Weights of a small transformer language model.
Size: 8 layers, MLP 1536 tanh GELU, 26.9M parameters.
MLP neurons of a small language model. Each row is named by its layer, matrix (down: output weights) and neuron, and shows model dimensions 32-127. Each number is 500 + 50 x the weight over its row's rms, rounded and kept within 0 to 999. Numbers have three digits each.
Before each neuron's rows, "raises" lists the tokens whose logits its output raises most directly, leaving later layers aside.

raises: "s", "ness", "sen", "hand", "ek"
L4.down232:519538490509417526490598455523481465507497455500490493580516455524492524494484417509399462416430570581497523559607514522530516549565580439459393433493458502525538496395492492453550492539473488500520535497603489507505491531466557515564594409517530522473490634579450558431565464503475435475

raises: "ations", "ence", "ive", "ibility", "ers"
L4.down465:466426498493485533535523609549627513425573534512515533390424478472459495554561547529511534444507512538497486492529566467606523454488466507582581479537555440523587527404510583591639515453574593526448467605505492529416571560477489584470459453469531415595564506483494619482468453453567463520

raises: "ing", "wise", "ent", "ers", "ence"
L4.down82:552362459521481524499553560545633466440588531394524431542434442484563483531473529517519589517463455458498471572493504399553574448505384479516605533513494396434452450412559484579539510524585528461523592435465379461421561473517480497517517493520542485500473503521496606461539392532465475517

raises: " said", " shown", " confirmed", " credited", " observed"
L4.down1443:484501597481479537539477449494528423397532489513521506513569571449470519527444482633479497465581487452349449538443581416515453517406486458535506556409467487555516480582450490459562512480608484488540512480509519590521483511523433442504504467494557549487621542525552540448452485474440539526

raises: " of", " by", "\n", " with", " during"
L4.down47:562505439529506514451495546453481554531489507559516436483548513514392453410482365485435490548488552496544430491516509517531367453524515511519415475557441603552369511440459487589513584483481502508577520472540604499572415471442399525512401561497468413421523421530455464571511449491510451496

raises: " develop", " provide", " determine", " create", " have"
L4.down1207:578506424534452516496411515443633477494470453534511575507559562511522528499497547511500486448549468415496522516553497465557574422560480479515449507425531569548582438541552620548433482476519512544459470511482473439536483434547397521486498452485513519433496476470471477607596449521512465530

raises: "entry", "ia", "under", "ian", "ey"
L4.down1197:476516533446524555460590601460519472538422486519549560522418506458523366462502479604521527515519565478456472570505513432535540538506519529476452475515542437485399492557485471526528505510439562492519487434515526492537532500502526570481439585503414454576553551567527575493445433428555522522

raises: "ship", "ability", "hood", "ate", "ating"
L4.down1497:476477494568432563599517525529525507543538506540497509479486488482536577527400554405474496410541453505403415493490502429414511557488441521447548520507501499510504401487475433509441488491432588551570519450529576473517540492489446475528518429456599443540499538537417605511458536496534439550

raises: " they", " he", " it", " she", "It"
L4.down293:543432422460457506527511456474509524548504523416517505420558534452432484548432491456462535583516570466536573510523449443538499500526630584600509514528455526466458481464611433621443462565501472493555517596530496546585534469494428520537480458528441544445467474534477475465442362503425475535